Part of a small language model's weights: biases.
MLP neurons of a small language model. Each row is named by its layer, matrix (down: output weights) and neuron, and shows model dimensions 0-255. Each number is 128 + 32 x the weight over its row's rms, rounded and kept within 0 to 255. Numbers have three digits each.
After each neuron's rows, "fires before" lists the tokens most often just after its 100 highest values on Wikipedia text that the model never trained on. A number after a token or word is its count.

L6.down603:098095131097105107122210151133148165092145112122147174134199136092123233140089103118196117156095108103117145132153106157118103116126081126127083101112143138120101115158101121175120098127153221125176125073144116161113089102174149064119145123113140102124139140097081173093141089123052096155189160105109163046085093150068106152115145138119151191175129185107072078135118108149161124099140114160141096167143137076103113090110148182137118165090134123145133123163173129146179192184157105164098118158151145153183120099143062104163156073131106144158111099087115118133148112130139112136105134096155122127114134098161149136174126083117187149204119067132096105153120128138094175090110190091120174112148129186149126114076140130087127103109067112131130125160077131124116186096117178
fires before: "4" 14, "6" 11, "9" 10, "2" 9, "1" 8, "3" 8

L6.down781:140086084163095100096160179226152185140114090110112135143081177100123131109132122119143105141103131170134107112092086169124124183070104107142117095146090121123135120146110133082118125151076111166115126155140136148108120124100081101093140129065167141105147081203168147155130092148137146147113184169132118152134091122157176137117126096154106139170047152168156161114173194126137189123152103160151084149165185131081144127175126130144142096148126112186084152149143107149150112117150142089116095130133068097120139119161156117148080139119119068109149137175163124167087099139101109090144172116195130060166126073128106126171151089085095049153181085079113137133094115176025103095159123189135128157112180130194113117136136129128084140076178078157139146176116086130102145079122108
fires before: "," 37, " the" 11, " he" 7, " of" 5

L6.down342:177162154170111127133118128104131109097164066111201160064147141101160102097110090096117108141084137153087117111216166110137172095127127095142169098138125134194086080114069180142140115136109113141085107131093102133106150118071164090169115119124152150117168091142154121145084128194161171111141130088108156149110100067099118122130110169076113143183112130113114123189096157105125101103124187095144123113129118132113155109106108165141142200167103135110100099111121094114142167173097120140166185117094143082073148106126141140110159137135173110183156161134154166133095132129084135160113099208142118138122138152177095153103158107151134155112120117098090230124169079123139147153087058186113119104115168151061082145209163085073163125075140099109116130074192158143096179075120126
fires before: "as" 15, "a" 11, "at" 10, "es" 10, "on" 6, "ad" 4

L6.down15:120116139072116046108125150073138126181159134085101180154114114112118166108072162110156136148079113097127132135112149159161169165169155123147168135065162152091093144134132117138090096180127120144135101109168109177085141094136086116039129132130110169122136074143179105124152048137079144084083160155076101132134099138197086091178127141140146182167145173084147122122150146100098121124111195114156109110130093132136139086142117132117136139167126106091171148147102205069097172123202175143120123100157125121171166192114123101111129110159098090126105146067114169105136116084156175113165146120125172083093059133128076109136169112126096099113123149139091186157167170114184147163144137053114143134073145097144121112109141227103133075134087098160157110136170109151097165117132128
fires before: "2" 21, "6" 16, "4" 12, "3" 11

L6.down656:096128113088149105130174125114113054162129131103128076162064156143105145027143197138153153081160120080121113145148198154098104071110146145065123172119147150161075205113078164134101077144196165122106157129098110113120085163118092120106107134120108138165129172093142196163115084200126099101157120080183082128219135107129121172131146126106138092187169127135123101080124107099085157123104080058093177068085156140120218136128162123145146194108131153120124108155126108133113116187084105134161112111152142089120130106144142125147177189133124119126096143079052075154143138111111138085146161127147127176126182092120153168107109155137106140126132128105121132138137109152106186107141113120107217086148095167144131154140111153164137125111085119101148126117149129113137184135140118
fires before: "an" 25, "a" 12, "ar" 8, "0" 7, "on" 5

L3.down126:169105169128137149113163142125119181137129143129123116172100170152140136095135141091148093169145182166125178147128096126091146082097147105139159116167145097082075124117204116129106113086077186156169136088233078201127125100167092146090134127121148162139142136087140108138076095198132151132130078126122084130145094091066143136125129088113172141213127094185142081119109121153090096163106143125135174135148092134150139143133112116184060133136110149127137117106085125210114019148095077092131138128129177083144131088184106112120107091145086083100064123096126141150077119120091135132133190188168125121116140103130124130155173090120101169164149161082152111111194140074121111115088169143157160108129172121141108168080168093143108055171148138152131151135113119090143138165142152
fires before: "," 52, " the" 4

L6.down673:123123153076143133124171095146095109146083148118127069134141104146121146095102099072108175121178117128159126130146150147132149130180136125124189128097129128105106112181115164135141091107171153129161093076110123178107129048109193140101055131131110106157172156147130091102108123145095122154146117075133203141176147127087076087105122119153210127102201098134182099122151094164126119096065153101085047135160171148122136108168143090108090069139105128106116132143138230158148071136151134126150097144117126071142154112110187166142146090148139118135106119097094147198186159152122131086130068118058148123106097115126147131145157106157194147108141120141142130058135156125156143072117107102164128127234121109181122103099148107121154104153159116101172124078074064128121122185123154
fires before: "–" 22, "," 20, "." 14, ":" 12, " |" 9, ")" 5

L6.down940:160122070131138086138156128185202163132110064149114163133135081113107141079116164107100114142107133079118102102151134146161160132084108084110144162124134159129166140125140183097084130140088099151077061167139172197127170084174129106091122141123080170078175087101129130097129101057132088071191150149114160181126164137168107077081152139171141152084143061099182063142119150080149183137068198121162073137146079141107192122087126114122191106134142157115126157069106112146118151211101110144116146088153155101119115148137133121172138155142134153116161092178046158096163065095182143123160113159082115090141101133134142134147162150110112095106128118112110120075111124170184157145135108120127141113090111091171112123120142162073122163166148156166089145100128150145167122144160153
fires before: "\n" 24, ";" 12, ")" 6, "^{" 5, "2" 5

L3.down914:126098099130163119114140171052118123100121126146139162176095178194134152154085086134087114160155122102136113099134139110171112121104126109105148117137141091080166080103067142077105141170104127131175122143144106140074123108106144160170122085068130124113199109141132113094123124109136142139140118113200173156145145112104166135100111149112085101102114104104141173162122153131198106119109141157198126174119072122181167139184201099184159074158168059109082110141160052145125107150176089123173132129100123160104101132115124154170061089173147094152203097151128090165136111086153117158147064088103167146140117097130109139171144120111103176126124065142188195169094074121167136156093129098211173150151085132121142063128085096168148129140112127125154089093129089114110129113118183
fires before: "\n" 59, "ces" 5

L3.down813:078142129074168141149133099154142172137080090120148127152137167073160135066126122131147137183147137105105124154128063123126175106114090176157088080110106158159122103148115140048079112127141092175112120115132113122179142189148161142149067106133111159118158098187170055170151109123163117094107176153068154113134066162137129113088125076200113147150113149156156123065153139146101126031120121113149180116159171140097153086162105149156146146116108075163128132067121104080126158094085159123096145109155070155118215094119121127062195131178079050113170079079108084103152130117085118115123128148185149157136148145162104129171155107123129104116169119104210113134131154105102145099161106141171159062190151153108127123139131111128162109082106097161117139110103139123139122106119118
fires before: "," 51, "c" 5